Weights of a small GPT-style language model, trained from scratch on English Wikipedia: width 192, 5735 steps.
MLP neurons of a small language model. Each row is named by its layer, matrix (gate and up: input weights; down: output weights) and neuron, and shows model dimensions 0-191. Each number is 128 + 32 x the weight over its row's rms, rounded and kept within 0 to 255. Numbers have three digits each. A neuron's up and down rows have the sign that makes its largest values positive.
After each neuron's rows, "fires before" lists the tokens most often just after its 100 highest values on Wikipedia text that the model never trained on.

L6.gate303:098060115099113137079085089190118150147158096079146091059062147083106124176166154123165106108169078169113138095098167102101110093157116112092203159148169149185148105131070205135137131140153124131113109116085155180085192204086118129142165128112127137105081130152104150173169185154167135104127117149143121128171103147120142137184125110122094119138132143147149134197146092195076095134145112128152164140120193136137203133080139127158118105085199153091118157153121163138145096135126178122070150159147125124149095156168146125152168149152097162129105146089143105063135143144123133131
L6.up303:130123178131141160138178111139134099145130156169134105126100108133107122147144162091101147076078119142105141121062160136120140140138121115118144201134133152055068067132086089161186074113144097120158093124086122159164177151143117113094097146169132132085089147130139162194121128134145104111110131150095047188070138116126109089164152189107183100133058079101129186091134130156082136163109127101103066136156113122101139110100206145119122075115151151090180093149107163152117177122111096181064144111161135121118154108164085082159146211148159090156145109123114151173168131107091082158
L6.down303:164123055141149195080106112086122149112151120149102179123123163206067084126142145154155157141168142097152129123130078097143132133157099133104070111129156095163092164113123139138138182120109156079139128123114060105167142158060125115062118082092127085076136145152087152162062175044131100138179133095079139088102102168138084157085078154114080115126193138123124113125132190103095110105100158130120149144199188067128144101141149124155148157149171104112142082141168126152080138103136160154153112162136156139154124156110107109096113068150159100134171068112167115116140070095146102139
fires before: "op", "ed", "ing", "or", "s"

L4.gate142:121090159104114134095126162178193107131142160088111178122157113143153152128178188098133104180114106110112128164072161109089195169071102134104121130139184116110217169166167186123123160148114096166137142160184175145205112119150129087128111118131165114127144137070098128141134146152124101152069128116193148112105134122144214195120114127119152096140138144130113147136090149152093068087096116093134075154118099072141130075133100164102120096090134106150036062159132153160141151158081111124097111131130131151141127138135126131113073182074111130114078146115077155144075148120120082090
L4.up142:086119115139121147119140145148122062105142143100091166140156202170064121105131146140081105170087079073180131108121173157146126127149158153146164125090141144070129183119058102113116096061080108114079117175111117136176163082121161116150115159115113097143151100080079102149060154116158152120157143084132171098149087135179126180100090126145110115081168133110154139123121110094137138150119171102139099093123161077121142190100119143113140157132114210126069070183091137126074109125142138149153087158116190135128152122224120096127146132094185130110059157168087157082114134141134098133
L4.down142:071085145145144119095104132162105103122056153126120153139130144124147116173109147154157107075171131135129099110131108174097135107201145113097104112111147174094119105177131224117123128149104112109167107093129130129113194182143150106083120156189137160154122149135050110186113210068079165124119176153129118132135119114130108152149066087105049114110118130170128127169137124158152148190110198146132064139124102090142160128148086116114096124127120117147054102145162185152100118095177168144172146125154121125153152150133176150197170131093146167150186112186104135083126129174114093089
fires before: "al", "le", "in", "an", "u", "ing"

L6.gate163:142107192143134110083130139111084110144127120156105078114142170126119113118141184112064099191106104130105141137073119145154135177144164147131152158115114148141154155177137136156091121170092162071129127120143144133220166181124105205157137101142142155123125181124117100127103133150147063100140163051151140078069086129098109175118114092137084177106139153065155123116134131118118087091097111148160111124124143138122150120045132193190103122109088129121128153145117155108141124148116066075117113117132141085115031132119167178111120148134065027175122146072142126148081119122182107125
L6.up163:108124125127201146127115128136076127117173097102111143143160178063163164134215130163062137101147100131131110096092193157100106109101160175136161142129117179092057084156141123121205156152108035127142095096139169161152120132106151127130135104134125141116179137111116166116077167157115081110118178154184132132126113155124103107162127097098131115105129104066141168116107135057149121141052119149141084146117130115147203108130113124085140083142166155125145167117140127086115113142144079102115072130119114074120072138164084107061107151057145191156135101212101122156120101117148118111
L6.down163:136162134134167148108104105163122167083137161090147165120195148122084128106108103142168137135146127075215147127105155079161086142130118144131055106133126124156094139126188074137079042128109144169100112090159095182106130109153152083168122088126117153161159133120198131121054119094102078109105144097133139104092131118115089197073099120084113124140137184131135133115152124145117114098104061132118090123105136098126134108128172139112129138109109148163097117156108168170131169119095099099193109167093094116139199183189150165083078074130189201135109139150118089114179177123147117173
fires before: "g", "t", "l", "il", "y", "n"

L4.gate256:104085104139087124136099154147133126134159145062158118088177140125155136091148147119145139146116143185145133156068070126111157127157102068083118126162132153139149164179082115223137108215160157079127154171151099142092121137170100124095175159126130107169086204130148069118080133151115094101152114072146096180150109102095164085100140027129128139079131124152113094127092137140129087148159177161113178140162166121105156087164080107175107109182199103085168106087069112129153150080114140125110147141124107156117151117119195161129113128137129168124108185124127087125129189127140142131
L4.up256:047092183124160139093106130182150096129161110113166152108157105150173142160174194145140182160170097188138154107148115133129145142167174149162145126142084116060110128112139091124103124180159130122128130173117142085157117120112142107102162138117155084117155151051148182141156123143131104099114172106105121111107107138100178100178121115091202109194139129152201103124160071107146120168150163099147131097152137045111161163082075116130136152205130143110124135152076110132180147130168147155069058134103165097089143115065137150128088122091157182125158126174133147191120124175099132124
L4.down256:170137092131079133153171128102125161122133149163145155123119111143093118170138140124147090141180097139099187077129083095124177140152147114151095114180081138098094086112184084144126141155160103104118151132140124145115082122158115075111133073172143111123170137139145145166103000149126237110162163122148112098101190134117137168143100198124071140159080144088139093099084113108121105137117137090150111087142171103122123133146132128123155053064143130104116079124115123160140091113142097147128140131116194151086074135151139098103170053098104141127125082148125103166135171142184096141
fires before: "t", "an", "ed", "s", "ter", "l"

L4.gate17:111128148128142131126179132128138137105134107148188092056180145141148146091100077140098141105049135169088088081155101090129144059126091072119146095132147093138105116105121185106090115104191106131111119148119108120098077113169064100132132138139116139113110092140170213129172161135117130096153123119092071101106107139112175157113086125129102112118155162182118167156104182162084137110123139098108125173106131140103158132091112143134218060092149079152146058110147198170091053134088104092110124147174138180128115189116174147079088137125104119107151162107103168142079167096131144102
L4.up17:167204126167133120104105130112111135224165110112185133141161148141096061079133130114172146122087129143113131150087149130093120121130140139085166201162130127164107113099128186132148059190158065144099159043084085125076161173126108110126124096166142090130135142139148128142121125131086147162092127089141133164135115134190108098085119110130174075141136115110184158083142168191138149152147130160099110157122114117204146139107103143156126162125143088146126165147099120110072115133078140175111041170134099137133105124208148098115067144107178100103074141134099123106146105157078172147
L4.down17:171127072202043136139109074182139078120153167138125138138132100147128165078113172115069115086142088125155129106203160135199102151127123136164128086167099127129088138151148112155123133116155101097135138126120093087156114117093153140157142162123092092115089126141060162136038188068147109142115127098136153115196067100072092060107133156122145107082069115100090128128127101125107138128185166104101134057155181126139119106105150183161103149081151131121105137121118104141178153135074100110101148122160188147097090124157114134119097159067124143111148157152099115115150144150191082090
fires before: "ed", " as", "n", "l", "ing", "d"

L6.gate464:058122147109110170112111116100146165058130153095135177070189107097131167100154151110126098096108140113101104168155148163126109099151110099132191124150134088128118146182150143101111136120163128106194134069176127140095158131142130145100136139088140065133176122134125114117123125111094161147092127114083206191160163090176139168121148138135148172144105218126101079093203098124127191084119122129076106155097141168160145117163100166071124160086188089120121160166180050142140162120155102113112133134086142100209115077103155126125132111162106109084081131130096133116103140114148070084
L6.up464:127143097089191127120147142135106112146112185146084093122153206117131087130194115119196130146136091107093181175117132088121144146128154176196222135168142127092124110132142134137180112034150136110165119130146124090184130133132132113093122131111139115115144161138135246136111097095118138121116124101120178148116169139077157136118139125092132114109156109117080163150085098155073104102109107109122106100117152110162145106212105080126093188141095108071123140174117100137138123162106082111141182128122159071071142152060131134180128125105109105157086151068079175091127158130096112101
L6.down464:092102130131168124135078113148157165121122091148120083052126179112138096166107161097147106125112051149111134171140153138201157151148130107086075133122126144144112088111125140102084183126145135140121119135176130146098077163129126070138112115147124061082165077136022115124139148111144152105113081154097116133147105167095126118112055113133138158120157134120123127155137111120103165147141110110090105204105182137099079124175174103123073180089168134111078108107062097086159148132083138145167122088144089076216180104076118106146151156125188066098150147122089132161112080135143098147
fires before: "ic", " the", "ain", "en", "ak", "er"

L4.gate25:116143096106083087118087172134114137117184183070107159132068144125153182101161139164111111143100133130205085120092156147145133091150187162116096074155140116124164086124153160124099188143123220104116146143167121131089111118164100133141128140140160124110119138148125135120096121186095135126149119138155125103123101109129107089136104104158188132137127155099153200132166073168138142133113092157126056152055143099205171137113132148122186081096130117122163099165111071079123088158145120121120131101091095157171163111217178111124126088142101181073078090088106059111106158162138166120
L4.up25:131057162101095093118152127150134126111120144108111136123117108132130157146127081102093127166116104142134153158106111109129051072148119168163159117106143129135090084094113057096174090153132129104071059133180160115104137101079132078171163076123112132081171177156116128149149087157033176167121121168122151117149142074113159189146098110114107156106145089092094077128121151153139181118069121099129097113162118191085149124142163116120079078127071118144087154116145170147160073142151129146096174086067090098123117145094159084144142096147129121111152066138120174131082079058085137084
L4.down25:159110112163080148088132136087113148138139146151146162154156132148155110165104163136118131131178077100141190112122105106155158145156088152105167121139130096072113114133141130099065166123102135113164141130152133102071141095051141149096143154116166143133236122144156165175061117080153189104135067110113113105117118090110148115118117108125168085086137153102154115072105124145119149178089128054129163187119135136067079131121144094057136060101180146095117115128143142128108059130166116148121125134120125181148146216143178076114096119122120156129137111162137060158130141198150154054
fires before: "n", "ame", "y", "om", "o", "a"

L6.gate71:103110157143123160117144130170092135136133126088166092084086162165130176109165150130091145092107110056134103156094067116110103108080083089141215156177191157139128131130163116137157094157158069107180123135127131164149078132132131099123104152120122120116081121110133129087118186198187104087102155134153150148093130091187105158083133197151136134127119161139132096165119134093132092163128143090055094096104149123095155133125105151133137192159154109092111087149102108113102057186037107079172103088101119145129176133086168139059161131120144107158142114136145134197105154144149079097
L6.up71:148091111099113107144080150109164159143121231134127138088138168080164101096153053123145111104089115143199119115141135123120102187136112148159149103168131079121101137101166128105170109121113130145101110085101130107101111110158125133107120114165203098116167099098067148184128126114156167083175091067193095070147103127144168090158133138132098102156096150151137152100100100152121198095190123115071125117097164112096118129116087127097191135150116099080106199112169137138078105124159135100073163140090166146161139136153155139104151152126133080199203107154087134075187151158138135135
L6.down71:166131140160138136181108087120178099039100154126130112052159121130142095096105134147140073153110124098132142151162185193091126087089124090140180085156126106093151133169100082191138092113159110116205148096088145169123157158143102138075167134108139138100080147142167162114135194197141086136149113058059135133107144109130100125156133103154147161159131120137058126123122132134126122091152167212118090162110148089125182146182106119094164110155110148118132123125120047189154119178092178107125078079072161150138125162121085136091141152111106129108119124107109129191086133108132132141
fires before: "t", "ts", "ed", "th", "e", "d"

L6.gate229:156130100160162141108146149131106144152220131068155091133151131131154100122210102136160127162107100148179098153052122147118139083138147067124118089113122096159113135158112198112182152179130132158138176082164064114093100117125085094136178103149122085140135150101090105147175140115175139104098099135155110056113208093088148106139150130183111139134166116160095129140126087142079128139167142180089097111134131125129139089137109078155146152128139150110107088033137111133150129154145120105135178123133154160129139128126157162166166107197124155055131128065130101206140210118106124162
L6.up229:098095091114156159083159123107066142119064116167120138069101065099127165148182114187129148108178094106184125126170142115127102135121170170096092123131126177097109063140144119067122134144169165120087078125142154153121134146156137118149122114182091075116144121111152159070090130111079069074139087121166107115057147168094111129121107126149107112130126123152156105103150208164180143099111151122090121164016126103063094117169128181114110114095137124122137173104147153150141085106168075102124117155092127086172167123129110075143170094158123166132081170112129128169107108102162173098
L6.down229:115122184097128034144190118127120111135101126133096070141123112072067193129146153139109169070107077147122153142136140154157180126142122157099159181103132141085098106093120079109104099139127167155098129177130103081129138122132093124185151165138131138117161124184119080090167135162141180156101096089200158149085182162077201116124175176093131135152157105122125113068093129058139139156141164107127115118099141109117086159115095151136146116177129118153176165120213119118076108162085095120137134117137115128150076213133079107097157098119079132111132147192152119168132088110139116168
fires before: "ent", "ul", "ip", "id", "ate", "ac"

L4.gate510:088071066160130140138143129078106139123133080170086059097057096148150171133177147149091161145188140134111087134178130102090108130081172110150165119126135107122114155153127140176128127174112184157102108153157148122136146169123147098186144145132189139111185156128141125121149149146085136146069203150173157165161144081097159108081088148072110151090089160159103110119171163155119223177083132146086117120115093125108089110096131134106155036068183073173104052102163106107148111114120171128121115110097111126148073127125071110145168113144113134121137095100151120143138129142148125145
L4.up510:169109150117126090076100164192185154108126177142179063127137212091146130088097075081118162170085144176101177113106137172116116165107082128140164147144162077066178154115126137172108150125146147140066148137113072098133114139105107060147101112058144090084132085094141110120129106151112112119110112116050139123108081119185124168146190134160084155140134146144194109100167096105160170137134145086068110089082197121134086125156125143119093165098066150148093081135140110144144170123097069154116124106124131120147137079140130154104116132174107154089096093082118095112129106106109126102
L4.down510:150080121120151153090112147167127137134179143202140072132097115166121202134068142061158151146118149127142141119183118108181099115102138140128135105134182062090129128094125063162184150139155082187118095143078124145096117167149124156100138097127140163158094133141170145119208137141150174155134085155085123133101135177112100181169182138082047098133135124137139081127154113088119119123102156141120141123122130156135127085104096136103093084094085189112156126083104111110126164141155101157134065143074172100136145151204134139190127179120044183079098119100106143105158149121161094116
fires before: "t", "d", "ed", "s", " of"

L6.gate36:163124119136090128153097093115072075123164127092136083104140163163134106150111146144122177104113119091131099054082090157113103134020086102124157143135144127164092181101115081140171148207148097181149123031130119133122123119170131173170144108099113149123126140127151103126099102117129160117070145111111142048146093104097123140139135163191156157103136139095120141149100156126174183123192151146110168166143086134070158130075126104118179145191085124084142097127112107088053105137129121111130123078145177119111107140115094139131095135100097124094134129103056147159061150055158100136
L6.up36:126120165081111090142149054155128094135175147096116221153120138148168075114185097116156143112182173157164163108130108119116120131179200065124197107079133084093145177127092132142097148120067166130167115123158165113154113096143131134125108134156106071106117166170166124131096134080114158133134107102125071086168142090103115117194089088135177149152173059188130159114150164112132139183115167165126165120079134143133123163120135114124136143067134100136141131189140113068158070163101077122178102169090107099127127110136112166107100130144134096105086103117135147097133176129209139092
L6.down36:143134121098094126079111131148170207150080107155107134083087133198172140074093106150115091147144130174069151076105131151191146148141148172137143151140191085146144149102120096136073122096152082141166103155116114123124082108140111128109094158079079104152128125100167129133117098175177125081109137092066139119047137128173123129078188148165130146173123146116118132101130183155118160122118179114161121181121114083134141114128122058122218130082167174155087144153156132175160105188098106132122166077123117129072106081144110181110106134152116072170134157094077108150114151100107074143
fires before: ",", " that", " to", "t"

L4.gate66:130125118146148105131117067128104116109101106106118148121119106114119121179084151110105127072090120131055128141135077049139101120170110118094116137076098100110125122100141136161123135161132126178093095185122108128135061111123201139163179092117181120088141141140164169160149185119076128081135156110178053118096123121132123126121058161146167119176099120174116137129147107109081193144098175106132151188112172117151166136087129116161128092113124145167184067126164135143112125107099074215151191088146134108176159162158102178112139161170119127154219116174107089120144156151134126191
L4.up66:160107109177153141122121143127114071181182136112134180134157170137126090089157115118098244142076089131101134138101112113088191132093190133119139111138123135187120113151085085150176177097085153131132143114103113132175143079113115159110116126084120041150112098135153114121197128132107093111087123159160144112062153115160123143176094160147142066148114071169108119126163125124074098134128081164084102145094109111147075168121149115144125153178124159140163133149144061087135086114156091100154132076088130115126140132158147081223134139136112130138152126103220140126125089115119062143
L4.down66:123145143138088123138057075081087092182180130140113097040115131142119158116139108146080107107124102129177107135140142124135075167105132084124122152104134135077112179136167112108132065087164145170158096189136113115136074076150103095176108141167079176104134083059071146136142131104137123127091172093128142127127153080140063160117094161179157117138126110143063066129132102168135122100143137137075216174136110131068106098133129137141135120151177165197114107121108137101095098142140110203160134169122138103187094083113164171140115129121093129104127084121134089125093118113070098070
fires before: "le", " the", "ent", "i", "y"

L6.gate271:078109152136154117094116199126118078163143170080117082119072113103186171083159122148122166114127129075161138173120104194131122100138231073076120149181119161148126133105145178137125109188133109100144169129155103143129162180111118176156108099151097112117126161157083171164105177149190128083136127086133125071116082119175189084148119114104153151137114154131106197147161157121132154083096142098084139118092131074141210150042136146152146061086152117099113103138113116152070161115129153107144105136124108088138091126096091110113150129158106167139127093136155135098130186151159092136
L6.up271:173164161064183135149087165095138116098138161052118100101095088151115073106131076171105202151145064160141125151069166179146112136108193128133167138107100109125173164128153098142160098162108090127107122143136190086127123106100099117149090117077140136148123131135150149078111131137199133175168113119133098127100110088145151184105136129148127116106124090161166129108136106113211079123108134137125045081142141122183085156113150157141144120144072093106103108134065126140102087137136096080105088089069154135135066072103119133114175144057129177080132130119098147133145085186166130128
L6.down271:098093152126189106126096118130126117123077119143106152123120135097131077180084117159111108155164135136141121112088148108174139163139186235085134149142161120168091134121110113146031109152160113128120130129113166151069125101112143116167156053127140121105135091176117151117115135109159139165060094121207104113170108204115079144101098200156091135194123114084080141152149111162097158133136109154126054120154126147115097130080150138172131138138156175112142151141109119072151081121137163150151142153113088151144135090107095099132106152171123167100132151076097168131127138000132096130
fires before: "n", "g", "re", "en", "y", "l"

L4.gate302:145114097140108123055165104126097084104139177137116138087106093122154131123176113151144120141138157109135105133103148103086093118126205095124136071091103053145121113109069217082161120189160140140070069160134090162161160099148088110125121117161093095152083113134131172154115166156153099135108102117124116102141136104109099092139096163109156095149219138160110148170162146161073151154153129137088117215111171096105122138122083107118099089087153114119125088110125090166159071192080115113132177080100116151198123123095088103092068076150120102099089108137151152162147177163152138108
L4.up302:123142089132127128157177098168099184136117130156191123104195072035086163135217098180090156159144147223134160156091141087159160177116092109129145168080167144141100087120152147064193161146187120113137111100112105096131135129213149075081102117098118118170157192129172112168107092161141104112120124183146095118095105182153157125132129109094138058166112132148127144081127137129144160124152181132132146173109123069093085146141109117128092080117117164160113111163095153094148110122146116169178122121123154125156113129128194089112113111095122165157128177120152137127101130107116123118
L4.down302:142141164150148113120202099150140172087162110149111074096092106077125078112162138145144166142104143158107089077138135137155101167111145129162102113139125166118118146109166116113115157090177206111155132151191087124195102135112130108129180124123145145163133129130096098130084000162142117147056115126138203137153081135108164128132136209104141127125082111114140097106162144096058102095149114163117098106112074155042050114142121161107098150121159134111140133107127135133123126086140082091136116156127163123056154114103112159089107115118166110124136113128142117176181100086089190150
fires before: "h", "ed", "ort", "ing", "er"

L4.gate377:146140137132148159080143121115136162125117097118108149094219098050159134056141156166205195115135111136108126109133150161116096132141139107118101112083149104152126140136135162138118109133131158107211126110132125123139146120141077135104176089124108036152126084100102134178170130124081126062208156150114120121102159133182134126118126101118117169118196188190146154128102151144129123145173113157127144164110160128079131061145092130177121093159173218163068171126125089116148098148148113095166096101083147153169100120061152141147146168155094085145157117140086068159090111098126124117
L4.up377:165143115097113116157183085171156093137191167128114173142129133099152144102162127128152115177127074136075129119138154092146188136102123127182090138121045138110128135050041109098117110100158100164124135077191107100133057084100141147103149149117127089102070131071114091149173109065121140102125086132060158077095097138135115084094123089087202084120103129115146144087155166073117136113083139164094142155127140140150158128083089119129159159183113077107125114184123117137141109135134155156157068174131115178105129194116065142122143162145102143182125113139097135143156126087132084103
L4.down377:094132122107186137146145087095127133164139195085130141149104179117138117139161091130088146098111081129105157096114081139130124120142137170146111154145099182126061099176110157123101156119146121116131087163137117093077120202113123139104136109121106133137144128112086116159100255094088126158126117142116116119174069170160104102088123077107183069134161187140104088127093127144116096126073173146171155168120130114081123137109121119114108126155177184143172077104129124126146200071168130060152169096135088142107155102151133132089111128143150087110148132103123055150195117103144115101
fires before: "ent", "en", "s", "ate", "er", "ed"

L4.gate421:122116089139064131142108165103161088189156112047087109121147128155146173102134138146114154106131138064176123173109152117084121136125117132127096143149255173135165090156139101156180100176183128158128141097156131153106147137170148175125152160126160109152107151176124153129099130103158182126081074137181147122109142130107153110086146051085064101131142143141159104082119106161077110173131111124146056105116110127092148156085136155151096113147184136097156130117128096120138107144120119085146127139062116183092123153154131137130205117130136065173155122133124054176136158194141143098
L4.up421:178093171065165133077088128134081100128135116104070170112154174137154113148193110106125161154086107143139085109176082098126129081139174126103063163156115035177128177132145168182146142098104134110147151066110096115132174113095049125134182162136138076155130171109081138100123120087174104162105130135176135078130166102089119108136136107161098132165161111133131143139112145126109132108150141134128109131155121183107112146154128087141077070041142092168118130147090159108192128147092100117162091154078137172106093119095149144185156072205110127161122156096109107126132149151144077104
L4.down421:176074166164119096162132120126064100097124153166122115166105128143105120125144144157119135116095134183196099166103083094141130158095158151160108165067142109153139085149125144101084134156092110108115087145120103135185070134129141049132193083151139041130144061154158162151094195166097106130133160151173121141130172123146130093151180119181060102128086125148131125117068153098183144124132150102122082155075119120131128142093138129148220123134079080142143123114101147090118187189111130166085210144173125120174139116157109117127094096129113120089187150131138141156166112155133080111
fires before: "ent", "id", "p", "c"

L4.gate40:109072145105121148163139138153058179110117165093139115100190156133168141080128097079098101139126118098167120161051121140111082116135129083134168112141134121120181126138144112165135152158076200128100097117171090149178152145154098132101175100086113167188154098090110162173149168049106161154142148107074092110143159134158072136099072081107183104147108128119129143113122093101086145172163151150132151155161104180143180089171171123138082101125101120125135186162104119135156111133200130099187186104127148143143135045108123145081136155109112128147088108132140082169107204111115162151
L4.up40:106103112122087089163148136158148119149105204138128100085130145170130141137093043121132160190157106046142120122175123146149169076120107141165120145141106107127136065157153113197194099143182153076147132159148069125110108115117175135116127131141084103183100132166122157088084111106133099150065093132136099170143035139136123111086101180131081166171155125154100147079170101134115132156127047022091166118130124140114154114103201156116172118091122172147122126144159155119081133130188135111173082138135131096135143137115143124116139134107163129143081132191077132106161126155149141113
L4.down40:129160129123124140136109050076154120144087121129114163066108071061095114080146162140109204137102093072080170091156110159138138145102163118087106159098107127133107146160137098114088151152136111092161143119177099096124147132121063203117060120099125115157113115054117116182055192128142148128082139140116143112136105156157131162132102038118140121113188118092135119083146092101100125052171189192089129121141153131158113114119169135111106155192180152136123122075131090135150062118118096178142116142139133075169159132132162126102131150117163157107118112172133079081147102132091101142
fires before: "ic", "ed", "y", "en", "e", " "

L6.gate352:096098137169138105102178117125122089076148159148150128105163124122101149071168091092093131125079124117092092094099162155121082083108123112089168137077145103139083173132106108131128167081026124183204092147130095122150114060165096133140156083135110090133143187149144177153124114153121153208114137092164112132092185143153145186164062135209190118132113140138116100117111070115147127104168117141137115160091136110080137160109099142127138132169138133207121097132125085145091110194139146134186106089108136157102144086146063181127129117104060137138160131127098123122127174108119092095
L6.up352:094113126050092116122139096135065199172093101150194096096153142094093187132134170120073104095134156188084125165076069151142120109117103142124127100104171116187124087157137140147130136119088094167103087101094114137103073059187123091136134154149098107067129100113143132160154141183136147162095093132134091176109171103105129096110126089141142154160082122178171095094131160116121137125096129159079162206133153165130106133114155143152092138082098142112107114105088085123146119119062135159154142132164111079082149143128114103152047158137148133069154153086211088152113131110099104157
L6.down352:119147139100070129079174138101077091120095196129169145131124125082143174179129109134183123113150168128138192075131067149106165135125139123143171149153137134091158112089147106122170136151076094139121178138161179149124062077146089165173119130141129116147106106171184095143084071111063093154102104166108119166044139125084033161160139126139123085168159132150105113089142134188103160124123111140115146155123103101129163111079105120134187077124092140178095148154105131130111114152116132132168089123071086115077101086082136098172071084135131080152131132084108141088101120106144075157
fires before: " that", " to", " the", "ut", "le", " s"

L4.gate437:090132136144103111137153143145150181091113114091127125138168141103157102122166120097157155185150107128143128217061103200098067111098161102136126160086123105150095121135135205074168139183135127126094142161152167150140162117121105117162144139124107074140138225115121135202149174109132079136129125136129196108138135107152199064116087179114124115138164117182116140172139167122088091168102075167150134130137132097123131182115128111182084113102121089157067188150133122141126052153128159128150148057138113095146116133107139111126033171140154098133118127165102136138119087150180140090
L4.up437:159169095088114104178158097185073049130132069096099118077117155100193124133146144122052096105170072115171083143186177206125112134108143141173104129118153168122162183083166200108127076110107168161147108123132126071075116064109147129112126103170103103143095111105135160124167079154130167142085091105113109118146168098091184103108103130144133164122078107116095088122102118112126138102118112111143129108121170098143100127102118075156101146163107175107078035138126081119085169120117154153149104119143149144100163115131140134134134129160175113107064141112125180154104112140139045127
L4.down437:141121076107117159152060127168102080122163103089123139063127154121134121099115157116101100167136118112115084106108204134131185048083083148178097054069169113096140182104177127074088136109038162208101114120194105145196135132154185135090144151139072124141140118111115137117110135082151156118112172153125144116136166122170105147138086168128124166127161140162140093143168099181145138098096161127149140192112142154113157097119155122130129163099154121126152171137159100135144179148086143112141088125180116145098155168112109112115161199111160066093121111147109098178147095100126081162
fires before: "er", " in", "s", "ment", "ing", " on"

L4.gate164:119129046108107143153118088116130141130126124116120115088109144078155121124209120155111174098143191117130117168142137149096152123165154153103166081122109163133094127058115152081159113210128143099140048116152121106153146133104150139089106100191100063078137124141087127167180132141086163079145151099123053089078173131130204167139106138161173146117133118121118086081190185121099171081113123111140167148113163140128100160092110217136120131061123116101165099196106158168102116121127173096122084129094087082119081131158154080152147133172125162149159117132107128154114132155109161130
L4.up164:106173127104120132137105134113182144145053185144166102097185065145155122098110084123166108137153077175082147112114127167135103151156141100139075107143096112129164134115168103134130108161132154079151078164154130081132145149096097144161134146093129178085125092126126170089087155150073079135118062147145151164122064159116167116125124083115105094118113145084089145115105141131132125097104109136185106093154103131108119171106093158031110127088156109145109062143146096164143142130170121109127079146209135163186113143162123156108159130194083180098148135127052060114170146053096153140
L4.down164:162146125100122117098167118119119184137125139025110162114139116088057129114146096134120129170128124104107185085119124149128126164101148153144140105144152119144097118140139109148130098081132147134179182126115146147119118132085116141169129127157125056122097141094137156106104206175054147095085090144107155134107134095133171110097124140090195174118086177166155135077134179086160113131103131132134104177123158152099166187162126061147104085160152140156095159171134130115108166036104166080091107127168044064156057089089135081111128098128087139163122174099159090167123119098153138148
fires before: "ary", "ed", "ing", "er", "b", "n"

L6.gate463:176177174160163178142143153141155125118163146155155111127122137113099158059133147074173183109088136092121080169162174168137117146148096126105099150109138153137160137134140162092088127114154088128123151120135128144188078177109130111164158155123080155095026139123149144113084147170131061125069083121197094153098075140149155118090177131165124106095098152105134135098101187128127090179104104190145129108082155081133158170139091112128148101114147086140101122150144138128126085110059149117128154154130048131125060161099172152138106162126028102121130098105101104151148169154158176099
L6.up463:106079146083134128087146120113171158113126163107111076139118111122117135183111116142184118117117149106082076168159108145150098127152164068131118194144150141116118137132091108145147120125144087154068121117153096103083096143125102151131155075094164168098144115098172161127119137076111133130174128113177100161126160167113083152088159122113123134169212121057093148100137097107102118114124178098120133120170139134153129152129131198090209159128226158162142103171206096181120082093109045172093113163103117140127116122198137100157193081136169133119113072168093125137161140134166151089
L6.down463:153111162141143151098116075111106115100161067112119119166128172106185189123101111163177112141121132092124127151116121128127127097087152107146163082186118117126162185108146173117189148107168108162076097143118170120108121142134152069145170149113126142128148177152047173106056121124161092163145187182085150097108106059125148127195100099154152151184200109149165088197146159142166124152095142140084109138109127091147104122125090068150113114123137127144108064161171162136154155068185140136075099124079194156106168096129126158099118124112174169092148141146164114121174153107159142088
fires before: "ers", "ac", "el", "l", "p", "ed"

L6.gate96:119121111165060116090153107152099131151209167091165176135137077091175167143133162163081084161123070183110168100139097174097143090128137138107092098160161120167141116142127122086138212151088111114113156131143132182211178093131094105141121124122084135195160141124128105129128165117132121122090123150176114142135112058185104160116081123172098105155151127139099100133161155116135142079147115083042117139105109076168146121146189088119114084137147089149070080095130155081132138168178095126111179122084161094106114145129120076123117131104127166108126077079143070168078116153136104133
L6.up96:127171103112102115104123143155163132126128175142128133059155138093153139135106122157079127084107160106165090099105160159083107137128165108165149103136175142134145122132117111167150107150065142136121106152120096129152157122098137162107135061148112120121145096098093154091116129156190133098136129035056164105149084045096122058165128153114140144118126091109148132080116121083149173103053108127109126105127135105088125101197126095178102121099085081121098153098102087113072200165147055184091138108160160100087148151171164098161122174201155163129144132145138166072108110127185065142
L6.down96:142129083152128121115137176106135104111133137122151083134078133116080170152107176103160159113098170103102172148149101202193153066151073044167116100135126192063080190122114092143105123126176083165130115154183110113114106130157183106187118110159114057126091126083136135055095123123105150139113180067095175086082147155117118160176087183112098130075133125147122152120151135146147149133116113094127158157163146178117148129139157130123120109119129153118110162115137092148143136207105144095149059120145121144055175168135139132115126136127127051066081106164156153162143100106153127156
fires before: "ed", "an", "d", " the", "ing"